config.toml
d_model = 384
head_dim = 64
d_mlp = 768
activation = "silu"
norm_eps = 1e-05
tie_embeddings = false
parallel_block = true
optimizer = "muon"
lr_mult_o = 2.0
beta1 = 0.93
decay_shape = "linear"
steps = 10712
dataset = "wikipedia_en"
MLP neurons of a small language model. Each row is named by its layer, matrix (up: input weights) and neuron, and shows model dimensions 0-95. Each number is 200 + 30 x the weight over its row's rms, rounded and kept within 0 to 999.
After each neuron's rows, "fires on" lists the tokens most often at its 100 highest values on Wikipedia text that the model never trained on. A number after a token or word is its count.

L6.up397,197,226,234,223,147,177,252,200,223,189,168,219,196,216,228,209,173,232,241,171,205,199,202,228,223,181,218,234,225,180,202,223,212,192,233,166,257,209,158,237,138,215,194,167,126,194,224,200,146,215,218,229,209,197,188,231,203,163,198,165,192,214,160,175,216,161,186,230,171,257,176,179,238,191,208,215,158,251,220,189,186,273,161,240,191,214,169,217,206,185,218,199,227,217,166,164
fires on: "," 70, " |" 9, "s" 6

L2.up226,213,150,185,213,211,207,191,154,192,163,234,207,235,162,203,202,211,180,208,219,173,190,174,238,206,229,194,224,158,201,191,189,213,165,194,146,203,246,172,139,225,260,145,226,187,179,150,168,192,195,211,176,172,237,185,231,212,242,169,202,130,169,187,209,172,167,163,104,160,178,177,201,181,206,228,231,214,216,262,205,241,158,209,194,203,234,213,237,189,216,231,202,262,141,211,254
fires on: ";" 97

L6.up468,232,178,189,180,221,172,133,226,197,222,184,200,197,184,220,197,191,160,203,201,168,210,162,212,128,199,213,234,197,213,187,168,224,208,253,187,190,209,207,176,225,183,157,216,205,235,228,189,257,203,250,185,165,183,220,224,283,153,204,187,213,223,241,172,177,227,184,200,179,197,219,217,184,260,174,191,246,178,247,202,188,195,177,163,226,266,201,178,174,157,160,223,227,235,213,212
fires on: "," 43, " •" 7, " School" 7, "18" 6

L7.up479,186,234,204,173,175,211,173,166,224,178,187,186,223,200,212,184,179,221,188,184,196,182,195,168,163,151,218,199,200,148,196,200,220,157,163,191,200,183,210,223,130,223,226,202,183,226,236,181,207,246,155,169,197,195,196,213,189,200,247,197,151,189,224,185,235,197,181,197,175,191,204,188,214,252,189,205,197,196,164,169,212,190,165,204,236,235,191,194,256,217,228,200,174,215,221,182
fires on: " L" 17, " T" 15, "L" 12, " of" 8, " P" 6, " \"" 6

L2.up256,189,195,215,149,190,187,191,158,194,194,187,194,147,191,195,100,276,220,184,193,181,214,174,243,233,200,226,197,199,211,153,209,118,263,170,226,192,248,206,166,152,160,193,214,206,174,228,211,198,230,165,230,232,199,214,272,136,241,213,147,196,167,165,199,284,170,267,172,249,176,180,189,164,221,209,181,184,176,199,187,220,149,175,248,197,252,182,231,226,169,272,186,211,211,219,191
fires on: "'" 19, "’s" 11, "’" 9, " En" 6, " en" 5

L7.up85,192,229,170,220,217,206,190,244,232,194,144,169,182,233,228,158,199,181,202,236,231,226,198,192,198,173,187,172,209,183,237,228,241,211,183,198,236,170,223,164,217,157,200,231,227,172,189,204,171,194,184,162,210,183,194,208,153,200,222,244,192,196,208,161,189,230,162,197,194,99,223,220,182,212,200,242,251,209,192,252,201,185,238,152,236,228,183,182,256,158,226,261,226,193,182,202
fires on: " |" 28, " of" 14, " in" 6, "'s" 4

L2.up763,153,175,165,181,176,214,219,181,218,140,202,255,208,177,209,176,166,192,263,169,202,228,211,226,205,208,156,180,179,196,177,239,247,214,212,169,222,223,213,179,215,215,153,223,184,172,190,154,237,186,187,151,215,153,222,209,145,216,152,150,188,212,174,214,184,130,184,179,190,198,162,241,169,205,177,189,197,217,281,177,171,198,238,231,161,260,200,222,180,202,253,204,196,218,247,157
fires on: ";" 62, " /" 16, " except" 6, " +" 5

L7.up243,173,238,225,142,177,216,165,228,167,199,176,182,268,243,217,255,187,179,172,255,219,199,196,167,188,191,176,199,182,187,218,205,145,231,194,251,195,185,202,163,201,173,243,169,161,271,191,231,241,214,206,219,217,176,206,214,203,213,217,171,159,202,193,129,204,236,238,197,129,181,236,220,190,185,252,177,173,181,173,190,214,233,228,173,166,119,154,225,204,225,220,159,214,148,160,283
fires on: " |" 27, "–" 13, " %" 13, ";" 7, " |\n" 4

L2.up89,232,197,199,248,148,212,176,196,243,204,177,217,207,216,223,158,192,144,215,231,217,168,196,187,194,167,200,178,203,242,162,195,235,171,204,206,227,216,148,176,168,291,143,213,236,163,201,192,168,181,195,192,168,261,200,205,168,182,212,170,209,194,236,171,182,206,243,213,166,167,174,173,161,171,221,216,159,223,207,176,219,211,181,271,239,225,199,182,168,199,219,232,171,177,211,231
fires on: " who" 53, ";" 22, " whom" 4

L7.up558,191,168,174,241,206,215,181,220,206,223,192,225,191,194,184,227,175,194,221,179,201,163,177,179,194,244,202,217,221,158,217,197,157,209,185,195,194,156,190,249,198,220,184,212,203,235,270,186,195,161,181,204,220,190,264,185,230,218,206,161,207,237,238,218,208,202,194,172,194,189,187,157,142,183,226,168,212,201,236,178,153,193,271,290,190,272,256,218,211,183,221,237,201,197,203,121
fires on: "," 34, " University" 8, "\"" 7, " Press" 7

L6.up163,175,205,194,250,176,172,197,236,227,202,188,214,207,199,171,140,188,180,135,206,188,174,267,162,221,191,178,234,209,211,219,189,171,241,214,209,190,192,171,215,156,160,201,208,203,149,199,154,182,221,226,179,190,201,151,207,149,225,205,218,220,266,195,153,211,155,232,203,205,223,277,230,221,213,171,202,217,246,174,227,172,232,166,157,242,234,193,212,216,153,209,234,173,213,204,241
fires on: " |" 21, " votes" 8, " Location" 8, ";" 5, " ±%" 5, " |\n" 5

L6.up155,156,251,174,200,159,194,234,205,216,201,228,166,237,216,232,233,184,225,184,237,165,230,211,217,165,204,174,225,192,220,229,263,194,173,230,213,192,202,195,216,233,247,177,196,231,240,203,157,200,214,250,239,171,243,247,224,234,203,163,212,202,181,193,188,180,183,199,223,203,194,167,185,237,202,154,190,164,235,183,200,182,193,235,168,183,155,171,209,207,162,187,254,229,200,170,167
fires on: " |" 41, " " 12, "," 12, ";" 9, "." 7, "3" 4

L7.up570,211,252,207,271,180,187,191,203,194,225,217,211,224,214,219,211,212,195,222,184,223,200,181,148,241,137,168,172,229,183,228,189,239,259,245,254,219,189,171,222,195,213,198,204,167,198,248,211,216,169,210,170,209,232,206,242,195,197,188,190,204,193,196,153,212,202,251,240,211,188,247,148,157,216,230,240,179,182,225,197,234,196,197,157,211,252,147,141,224,195,237,167,169,206,152,202
fires on: " " 61, "." 10

L6.up92,219,189,162,210,224,258,235,200,220,219,204,197,179,168,177,213,200,145,236,226,160,193,253,160,202,170,212,213,225,165,175,198,196,167,190,217,163,207,183,179,223,177,211,226,210,200,204,200,204,153,208,257,209,208,201,198,216,168,238,221,251,197,165,220,161,114,155,198,123,214,200,161,213,176,163,218,206,175,209,208,130,204,259,195,190,158,157,242,193,229,225,202,228,225,220,241
fires on: " |" 33, " |\n" 16, "20" 13, " " 13, ";" 8

L6.up699,222,170,203,202,160,198,194,238,143,190,176,184,207,223,156,172,224,121,197,196,188,182,177,170,186,185,246,136,237,197,175,157,209,238,176,178,184,212,232,124,182,211,173,180,222,203,218,226,204,168,164,206,216,212,179,179,209,190,227,247,212,221,165,187,184,169,206,160,165,221,181,195,208,193,184,187,191,244,182,185,174,194,223,175,155,184,176,180,229,189,217,213,149,165,199,214
fires on: "," 49, "\"" 37, "\"," 5, ")" 4

L6.up366,268,213,167,187,215,194,242,254,247,154,181,157,189,174,213,210,258,180,150,227,157,177,169,207,192,174,206,188,212,170,211,203,192,235,215,205,186,186,217,260,234,222,188,192,86,180,184,233,148,168,211,200,184,212,189,213,205,141,240,196,193,255,175,195,200,135,223,145,177,220,229,191,218,220,200,241,223,196,222,194,193,201,219,205,205,245,157,242,180,250,165,203,225,188,183,151
fires on: " |" 24, "b" 11, "ol" 10, "c" 6, " " 4

L7.up592,196,216,258,213,169,160,232,192,213,199,208,252,169,184,187,224,203,229,161,149,222,217,180,214,220,110,259,184,165,149,215,192,197,192,229,183,295,220,264,218,149,222,217,244,186,166,221,279,210,251,155,256,177,182,201,219,187,131,189,198,241,213,202,203,264,194,252,179,212,255,189,240,217,173,269,220,213,248,207,181,218,189,138,196,249,238,200,181,199,156,214,196,180,239,133,206
fires on: "," 40, " to" 6, "'s" 4, "'t" 4

L5.up263,187,259,203,167,242,216,206,234,210,213,221,188,199,181,212,213,160,198,245,234,148,218,184,257,187,188,187,180,227,234,188,194,188,165,214,231,170,195,190,224,172,175,157,214,182,201,158,167,241,224,220,153,200,218,243,151,278,193,193,205,227,205,182,236,161,220,186,235,159,241,206,187,214,164,201,214,196,184,145,189,215,204,222,184,206,218,216,231,209,188,219,183,204,184,171,153
fires on: " |" 39, ";" 36, " " 22

L7.up394,128,214,231,146,210,229,189,254,221,185,160,209,171,200,282,173,220,171,137,153,159,216,214,221,148,171,258,188,213,191,141,243,227,213,270,161,167,181,157,226,236,229,200,248,170,219,173,184,215,190,263,275,158,212,235,217,215,197,186,189,188,222,201,249,231,177,170,198,191,192,158,172,196,186,165,205,165,233,230,207,168,171,199,221,259,184,190,215,199,155,150,176,176,209,156,246
fires on: "," 31, " and" 28, "/h" 5, "d" 5, "th" 4

L5.up58,156,219,135,182,197,238,179,219,242,251,187,244,228,204,152,199,207,223,201,191,199,203,166,194,222,211,185,255,229,192,239,205,180,204,201,161,211,139,183,205,236,192,159,241,278,214,180,157,239,181,193,204,181,266,241,234,207,219,244,212,210,286,225,207,229,213,206,170,191,239,157,142,201,208,202,236,195,210,192,180,149,185,206,188,157,200,236,236,163,201,200,243,203,207,143,194
fires on: " |" 33, " Votes" 11, ";" 9

L5.up211,135,215,128,208,184,227,197,285,239,231,213,193,228,179,191,206,217,200,171,190,216,225,170,194,143,219,203,168,227,222,242,214,212,217,248,227,198,209,248,207,235,254,183,163,196,208,152,249,253,190,227,176,213,161,195,185,218,183,252,215,187,241,191,196,130,194,148,213,147,235,189,236,257,203,193,256,230,197,200,190,212,195,226,203,281,184,196,145,228,230,196,238,197,164,200,177
fires on: " of" 38, " in" 7, " General" 6, "ist" 5, " |" 5, " Championships" 5

L6.up16,231,206,217,202,203,160,193,176,177,180,199,191,150,254,189,183,254,168,182,179,190,199,192,190,178,196,217,175,190,215,229,187,226,224,173,222,180,163,232,238,189,220,186,182,184,150,173,157,238,219,225,159,185,183,247,226,112,215,174,211,240,188,247,221,212,129,225,186,245,177,153,228,206,226,267,218,205,171,231,192,259,224,147,210,186,181,206,229,230,193,204,186,173,173,144,241
fires on: "," 55, " the" 6, " he" 5, " " 4

L5.up217,183,212,206,183,242,226,220,238,210,189,242,254,201,144,224,210,204,245,223,200,209,211,147,219,184,234,239,220,156,149,222,183,233,240,249,197,209,202,250,248,207,162,177,241,214,234,187,220,220,169,206,150,173,224,208,215,163,254,264,140,210,217,165,198,209,213,191,189,219,216,249,192,233,232,169,178,195,199,184,156,180,204,199,173,182,255,231,159,173,226,200,188,128,226,222,161
fires on: " (" 47, "." 6, " title" 4

L7.up603,201,185,190,159,183,180,232,164,216,240,215,204,212,214,210,196,176,181,197,229,254,189,167,188,211,209,225,290,202,159,204,166,238,177,225,233,225,184,226,179,190,199,211,175,168,201,270,185,221,241,212,206,179,189,209,218,211,148,216,199,240,212,225,160,186,205,203,197,166,200,171,174,169,202,218,180,144,175,205,183,166,200,227,255,268,226,218,239,185,239,195,241,239,147,247,214
fires on: "-" 34, " of" 18, "it" 5, " |" 5, " (" 4

L6.up306,221,236,186,227,163,193,189,161,201,199,234,220,281,170,203,179,181,183,143,218,224,231,104,141,181,144,215,173,196,215,195,166,218,184,191,191,231,200,188,242,203,224,194,172,166,196,185,204,181,217,204,206,192,204,216,167,211,237,197,215,193,213,207,187,178,209,124,246,165,201,182,247,206,193,222,191,204,181,208,193,221,218,239,124,174,161,219,197,203,245,171,177,147,234,188,184
fires on: " in" 40, "ri" 5, "in" 4, "==\n" 4

L6.up672,227,211,221,187,153,196,146,174,250,240,179,180,176,193,196,189,141,219,231,209,252,204,230,183,241,185,248,198,206,215,198,166,192,200,215,134,207,216,201,244,189,209,164,243,164,181,175,188,216,172,198,173,209,218,216,246,238,190,182,201,198,206,203,228,200,258,206,160,203,199,214,166,213,204,213,252,195,208,209,213,160,179,193,236,204,185,187,179,196,237,190,230,235,165,179,212
fires on: " the" 39, " in" 28, " |" 7, " of" 6

L2.up631,208,176,148,222,168,176,206,243,190,208,218,228,190,164,219,180,218,187,195,174,218,188,236,172,218,196,207,204,243,242,187,186,184,202,221,205,175,186,234,160,149,185,150,204,150,206,223,158,226,176,193,250,208,172,187,144,189,238,255,161,188,173,161,197,255,143,223,239,205,195,164,207,201,185,248,234,221,205,242,190,180,189,173,221,186,267,193,202,237,230,168,214,254,139,193,186
fires on: "'" 41, " its" 20, " their" 12, "’s" 6, " His" 5

L5.up85,168,174,218,163,179,262,156,210,234,187,207,160,200,224,154,185,215,231,148,198,119,258,235,208,182,219,192,190,218,209,223,177,221,248,185,221,158,212,217,196,168,214,171,206,136,188,211,165,204,238,211,165,208,183,275,162,279,227,268,175,205,216,228,164,195,210,232,225,211,234,273,172,206,172,170,186,189,217,201,238,202,137,192,189,157,235,233,188,206,201,205,165,163,227,222,179
fires on: " (" 37, " and" 32, " or" 10, "," 5, " " 5

L7.up498,203,199,190,170,209,167,215,144,268,217,160,133,225,188,196,207,139,194,199,233,257,159,221,185,172,181,206,155,178,210,241,181,274,198,193,192,192,178,169,207,269,194,281,201,198,168,193,234,238,201,252,186,215,232,173,163,230,139,141,197,189,250,219,169,179,227,169,206,189,194,179,229,152,170,199,226,243,214,162,292,147,204,204,228,182,225,234,141,181,294,200,175,226,116,237,213
fires on: " (" 33, " |" 22, "," 13, " of" 5, "\n" 5

L6.up120,225,205,227,210,170,199,210,243,193,202,202,183,203,263,179,177,216,179,201,237,206,174,237,203,236,249,201,191,278,220,219,189,244,193,208,212,204,204,165,198,178,181,225,178,248,213,219,253,171,194,197,180,116,274,162,177,238,189,185,264,186,226,177,163,197,178,224,152,203,231,148,221,186,186,232,153,192,172,231,206,191,221,183,195,185,219,151,241,233,178,251,216,169,193,231,225
fires on: " |" 30, " |\n" 27, " " 10, "1" 6

L6.up376,123,183,194,148,218,206,206,212,200,189,148,166,176,168,176,262,217,219,177,171,218,162,209,187,171,191,168,231,237,249,221,177,221,234,261,163,193,173,166,217,201,175,193,180,211,222,203,220,270,175,230,222,188,212,207,171,175,217,196,174,188,220,186,185,163,206,196,211,190,196,232,212,181,210,223,168,235,221,179,244,164,271,209,170,203,166,184,182,138,209,195,191,237,239,198,239
fires on: " |" 55, ";" 8, " " 6, "0" 5

L7.up511,221,166,178,236,261,205,228,220,196,219,195,229,260,204,181,183,250,198,153,113,195,201,159,164,206,188,238,216,209,167,231,175,214,243,225,148,218,199,228,193,191,162,158,213,162,221,209,221,206,202,256,204,172,157,174,248,220,190,190,224,210,267,147,209,206,222,203,171,196,208,197,220,156,254,197,230,177,170,248,170,159,172,216,211,168,240,185,203,191,176,188,238,205,146,180,208
fires on: " the" 31, " a" 13, " (" 8, " " 8, " The" 6, "'s" 4

L7.up52,266,246,213,173,222,200,222,193,138,164,280,190,209,252,217,168,233,169,188,217,175,251,226,253,173,199,246,212,204,174,185,161,218,223,177,176,175,183,221,235,247,213,241,217,195,199,174,215,215,220,266,195,176,210,162,165,156,208,195,200,193,222,226,217,212,177,234,201,211,198,202,233,213,214,208,191,247,189,152,169,271,238,208,206,242,200,275,236,265,206,212,163,162,198,243,239
fires on: " " 71, "19" 7

L6.up175,188,242,216,158,190,226,165,233,178,251,194,196,226,246,181,181,177,304,221,192,215,190,227,149,157,243,204,187,229,172,195,231,232,231,133,164,176,301,230,196,196,243,192,248,173,168,219,198,153,235,216,145,210,190,206,234,154,195,236,221,188,194,228,195,195,180,207,194,218,191,247,151,173,219,195,171,186,203,190,195,200,226,207,144,211,207,157,261,206,156,207,204,190,148,190,225
fires on: " |" 79, ";" 13

L6.up750,204,234,195,145,180,171,179,253,225,220,184,174,167,185,217,183,165,204,151,252,196,209,208,239,151,180,207,198,188,173,175,206,294,210,228,223,163,209,218,209,227,163,218,193,195,246,214,196,200,198,209,172,206,212,193,196,228,170,203,183,234,211,175,182,279,249,177,158,198,165,235,236,214,164,202,197,213,229,273,215,195,186,203,241,230,178,225,166,290,234,218,234,213,237,209,190
fires on: " S" 62, " of" 21, " for" 6, " M" 5, " D" 4

L2.up637,254,198,152,181,215,194,246,156,184,216,271,222,242,208,143,174,214,205,240,263,249,233,198,247,192,183,166,224,157,169,197,212,196,211,182,238,220,123,192,231,189,253,205,240,180,187,206,239,187,194,212,237,230,206,198,181,191,184,238,237,209,171,163,192,214,227,180,209,210,171,252,175,224,170,177,239,201,225,212,184,219,184,217,159,187,214,217,225,186,194,191,211,206,215,232,181
fires on: " " 100

L5.up436,201,210,203,203,180,252,215,230,232,225,218,243,181,179,223,263,184,227,197,188,155,200,158,133,167,180,133,260,131,154,201,165,162,178,173,217,263,180,162,224,210,172,215,189,191,200,216,185,297,208,184,242,135,159,160,179,202,234,169,192,205,224,203,188,251,228,200,213,228,192,231,206,196,181,194,262,224,178,215,139,202,130,219,232,194,217,140,144,158,248,199,222,225,205,189,174
fires on: " A" 41, " a" 21, "A" 15, " f" 5

L5.up517,210,229,196,159,235,275,239,228,222,160,149,190,182,182,227,214,155,179,217,201,210,215,231,187,222,144,208,189,256,166,211,304,232,179,222,231,159,244,211,204,204,201,151,227,132,240,222,208,168,126,266,224,197,235,212,211,208,221,192,185,262,147,172,200,184,189,221,215,184,191,149,166,263,122,203,161,128,216,228,206,140,199,227,229,217,221,176,188,247,191,176,229,157,148,143,255
fires on: " and" 44, "," 23, "." 14, ";" 9

L6.up703,241,179,185,221,227,140,226,218,215,193,172,211,225,185,180,166,205,185,190,158,188,235,224,211,229,140,235,173,218,141,217,223,248,215,172,193,266,141,177,187,192,202,220,196,224,212,203,180,230,173,206,188,209,228,231,222,212,186,233,176,158,242,200,178,176,281,236,226,166,221,154,154,213,180,235,243,202,245,250,222,237,209,202,227,207,176,217,200,201,215,177,248,230,217,190,167
fires on: ".\n\n" 86, "\".\n\n" 7

L5.up509,187,195,219,237,183,232,231,203,188,171,188,177,189,205,231,202,179,188,172,182,227,235,212,203,204,178,230,188,249,189,225,185,281,238,185,213,170,234,228,159,175,273,187,152,253,221,246,165,212,297,187,213,197,149,168,216,196,198,187,190,254,242,182,218,193,250,209,183,228,198,214,182,180,176,225,156,257,224,165,165,178,204,206,193,231,219,202,190,184,171,206,185,192,186,163,203
fires on: ")" 66, "'" 15, ";" 10, "\"" 9

L5.up547,205,210,245,145,191,239,240,194,180,232,195,230,184,169,219,191,142,240,228,233,219,229,194,217,181,176,178,190,213,226,208,232,237,216,227,158,245,208,210,235,197,141,195,217,160,176,153,221,195,227,180,223,79,147,220,194,175,164,207,212,221,205,203,193,194,240,194,210,249,176,203,244,200,188,164,155,236,213,168,192,177,214,207,164,167,155,236,183,171,233,215,212,200,225,217,207
fires on: "\n\n" 31, " (" 14, ")\n\n" 10, " =\n\n" 5, " \"" 5

L6.up668,225,165,213,203,198,238,181,185,233,158,187,205,234,165,217,231,244,162,150,223,182,215,155,164,183,251,216,273,210,166,181,125,225,200,212,223,242,202,176,199,185,208,205,183,184,194,206,238,252,226,207,234,275,191,120,240,149,184,225,185,211,167,169,182,192,206,188,223,213,237,197,250,208,227,194,176,194,204,170,191,206,254,195,179,184,253,211,153,184,170,191,226,169,261,177,191
fires on: " the" 30, "." 27, "'s" 10

L2.up589,168,191,214,183,208,203,168,241,238,187,207,168,277,215,235,206,183,197,177,148,190,169,168,224,135,208,250,256,202,227,221,195,168,186,212,226,208,206,215,214,196,172,134,169,195,218,231,212,237,211,170,209,202,234,177,205,176,172,215,206,279,184,191,160,217,160,220,183,231,204,214,242,157,250,218,207,195,236,186,200,186,211,214,162,176,210,222,250,231,224,153,209,208,208,197,208
fires on: "." 34, " China" 6, " Germany" 5, "ism" 5, "us" 4

L6.up27,177,199,179,202,225,179,221,223,193,178,234,202,203,191,182,178,232,194,197,191,140,217,238,210,216,189,181,188,211,219,182,260,271,176,145,204,219,188,219,180,209,216,186,189,210,216,189,164,188,182,195,224,190,216,237,207,206,175,208,178,190,252,180,189,156,213,210,232,135,198,139,212,204,211,237,197,180,206,223,190,199,191,219,231,171,205,176,189,200,193,246,208,211,188,233,205
fires on: ".\n\n" 59, "\".\n\n" 7, ".\"\n\n" 5

L7.up360,235,217,196,183,161,272,175,185,232,176,232,197,193,192,170,172,180,227,248,185,197,165,231,176,188,234,187,168,173,242,196,162,178,185,204,161,183,235,172,184,169,230,161,221,220,150,173,183,139,203,246,170,212,220,252,217,261,159,262,180,223,216,238,167,214,219,223,186,223,240,202,180,181,204,194,175,220,219,209,184,149,142,195,177,220,196,197,191,160,241,139,183,186,197,265,209
fires on: " |" 23, "," 19, ";" 10, "ag" 4, "m" 4

L7.up620,216,210,212,162,202,156,239,265,130,195,133,197,245,203,198,164,225,194,189,193,183,230,207,166,188,214,208,71,215,217,172,227,219,248,233,155,222,195,234,196,236,218,182,219,157,174,247,236,155,182,168,128,187,176,219,157,202,157,123,228,193,200,207,222,256,206,236,167,151,217,172,221,194,216,215,188,123,182,162,123,173,240,177,218,207,178,176,185,211,195,223,222,163,209,226,228
fires on: "," 29, "." 14, ")" 8, " time" 4, " day" 4

L6.up221,169,254,214,199,220,205,197,219,175,233,221,205,233,274,206,220,262,246,210,220,229,228,206,224,198,208,213,200,229,211,156,122,170,163,182,245,190,228,191,255,182,187,189,212,173,264,180,142,213,235,199,202,168,174,250,244,233,179,254,211,194,250,185,200,175,146,153,226,172,169,236,214,203,222,184,209,204,160,187,234,235,185,183,182,225,230,211,135,240,205,183,153,210,201,232,186
fires on: " " 33, " his" 11, " |" 11, "19" 7

L5.up719,175,226,247,193,123,173,230,193,237,208,193,218,190,247,211,195,148,232,215,228,161,178,167,189,204,201,163,217,224,223,231,205,211,257,172,198,191,207,198,194,174,217,179,220,223,226,223,213,164,172,190,256,198,188,226,227,235,251,206,213,143,191,210,172,182,179,203,202,223,232,247,174,212,226,172,160,187,234,223,139,193,258,169,168,192,167,183,257,194,190,192,186,159,196,184,212
fires on: "," 41, " (" 12, " in" 9, " from" 7, " being" 4

L7.up564,168,170,198,167,165,206,186,205,185,245,167,209,213,234,204,199,193,253,204,204,249,218,157,222,240,151,201,166,168,156,184,213,192,241,204,247,217,189,200,145,207,232,200,194,152,237,212,265,192,223,188,152,202,184,196,201,157,150,238,231,198,217,163,218,199,233,236,245,173,161,215,219,185,215,196,190,195,205,199,186,172,194,224,126,172,194,216,198,266,128,227,205,222,197,183,192
fires on: " " 58, "-" 27, "'s" 4

L6.up757,266,151,212,212,240,213,174,190,205,170,193,172,199,202,205,223,209,206,294,241,230,208,242,175,228,192,184,205,219,189,221,200,232,170,206,166,221,166,159,214,257,211,195,202,183,172,202,212,230,213,218,173,211,213,189,189,204,263,266,145,177,219,195,211,177,213,179,180,200,203,229,204,172,235,177,238,221,219,165,201,194,258,139,209,177,175,212,247,184,213,162,221,165,194,265,209
fires on: " (" 22, "," 20, " in" 11, "19" 6, "et" 4, " the" 4

L6.up648,185,213,226,166,165,201,156,177,188,172,210,212,225,216,231,204,201,194,273,197,179,176,198,225,236,218,188,206,150,139,243,221,210,222,165,173,214,252,149,255,267,219,236,194,174,122,190,186,176,188,211,206,198,175,173,241,195,210,189,165,211,205,203,163,199,183,166,190,198,218,185,227,189,182,200,245,212,197,223,182,175,196,275,252,215,235,150,229,128,149,153,172,177,158,160,226
fires on: "," 94

L7.up440,238,153,210,244,199,195,177,196,240,232,200,215,198,208,183,208,216,150,189,204,203,203,143,209,203,209,213,215,189,178,236,212,198,221,177,178,183,229,151,210,190,169,221,245,187,177,153,255,202,216,224,236,232,171,267,183,154,231,206,217,201,219,174,231,224,231,222,165,180,186,224,215,212,238,217,194,197,206,245,218,227,211,209,207,206,283,207,218,222,205,174,223,158,210,184,207
fires on: " the" 23, " of" 13, " in" 8, " " 7, " was" 7, "," 6

L6.up685,181,179,165,179,210,245,207,159,230,186,199,174,236,204,183,164,203,152,214,216,264,153,170,212,202,194,249,186,214,208,192,210,168,171,170,226,222,166,193,272,248,209,249,219,195,168,170,213,193,217,217,212,211,169,184,94,221,174,225,237,224,154,241,176,208,242,238,235,187,193,193,225,214,174,205,236,244,205,158,201,201,182,209,208,196,188,254,201,250,221,195,181,196,158,183,201
fires on: " " 39, ";" 24, " |" 11, ")." 6, "1" 4, " (" 4

L5.up213,171,247,196,185,196,238,214,195,197,173,196,166,193,225,215,192,171,189,189,210,195,144,190,211,206,195,218,181,193,206,210,146,225,187,146,198,201,207,216,200,148,230,175,172,216,186,226,182,221,193,242,207,252,187,180,172,164,234,206,222,207,176,200,180,215,225,146,231,183,246,239,183,252,232,168,239,131,270,222,230,231,199,201,215,194,158,234,144,242,263,188,206,226,235,217,211
fires on: " T" 32, " S" 19, " L" 11, " M" 10, " V" 9, " H" 5

L6.up241,242,226,123,172,173,228,197,213,228,193,190,184,211,228,167,222,164,206,247,178,290,199,185,158,219,243,200,162,250,226,167,196,206,218,202,250,153,192,234,261,234,188,187,172,215,178,165,200,186,179,218,175,169,184,228,163,223,178,189,216,179,225,198,222,189,175,163,214,217,201,185,179,185,178,215,180,156,186,227,169,177,229,241,183,245,189,233,161,154,203,179,258,232,231,197,224
fires on: " and" 44, "," 16, " |" 14, " (" 6, " =\n\n" 4

L6.up174,208,152,193,189,198,188,205,253,253,167,235,249,231,173,174,236,216,212,184,179,186,213,177,163,218,201,230,236,161,161,223,243,196,217,194,259,174,230,232,210,234,200,169,248,205,164,184,235,220,175,223,264,247,230,210,223,218,158,196,232,155,171,176,187,200,250,212,195,160,186,194,187,192,234,250,175,176,196,189,195,208,163,226,142,247,216,169,161,198,133,183,209,177,206,139,154
fires on: "." 23, " The" 12, "-" 11, " the" 5, "he" 4, "n" 4

L5.up160,227,220,229,227,178,205,178,140,260,207,215,180,196,260,216,226,196,221,153,196,250,215,238,215,184,200,181,197,214,206,197,162,216,207,186,266,127,226,199,213,192,266,217,178,233,156,207,192,161,154,200,209,171,220,170,186,191,180,177,204,145,191,206,213,189,176,199,196,220,171,195,228,184,245,148,186,190,210,197,162,239,195,172,182,205,172,234,259,234,209,138,262,202,189,240,192
fires on: " N" 50, "N" 19, " n" 11, " National" 4

L2.up100,176,173,169,201,184,196,166,250,219,199,178,187,231,207,175,209,197,235,172,215,202,166,175,211,132,177,229,144,204,137,194,221,252,237,256,218,216,201,207,217,154,259,223,168,198,235,204,182,208,277,193,246,277,211,231,181,213,234,220,219,150,222,205,213,233,232,207,206,275,226,199,225,216,180,188,157,230,187,161,284,158,243,225,194,176,206,234,242,238,159,210,206,186,225,194,203
fires on: "'" 18, " S" 13, "$" 9, " m" 8, " I" 6, "’" 5

L2.up59,197,198,136,169,224,217,200,196,149,188,193,230,194,208,177,212,206,216,246,194,202,185,246,219,204,177,203,136,208,217,173,209,243,240,247,196,178,194,219,189,189,225,154,187,160,155,150,171,194,149,211,160,215,186,213,165,182,234,202,224,229,298,126,246,210,224,212,231,192,206,196,216,231,220,165,241,200,191,222,229,169,213,226,173,184,228,208,239,196,210,193,202,250,219,163,200
fires on: " " 42, "0" 13, "3" 10, " $" 4, "2" 4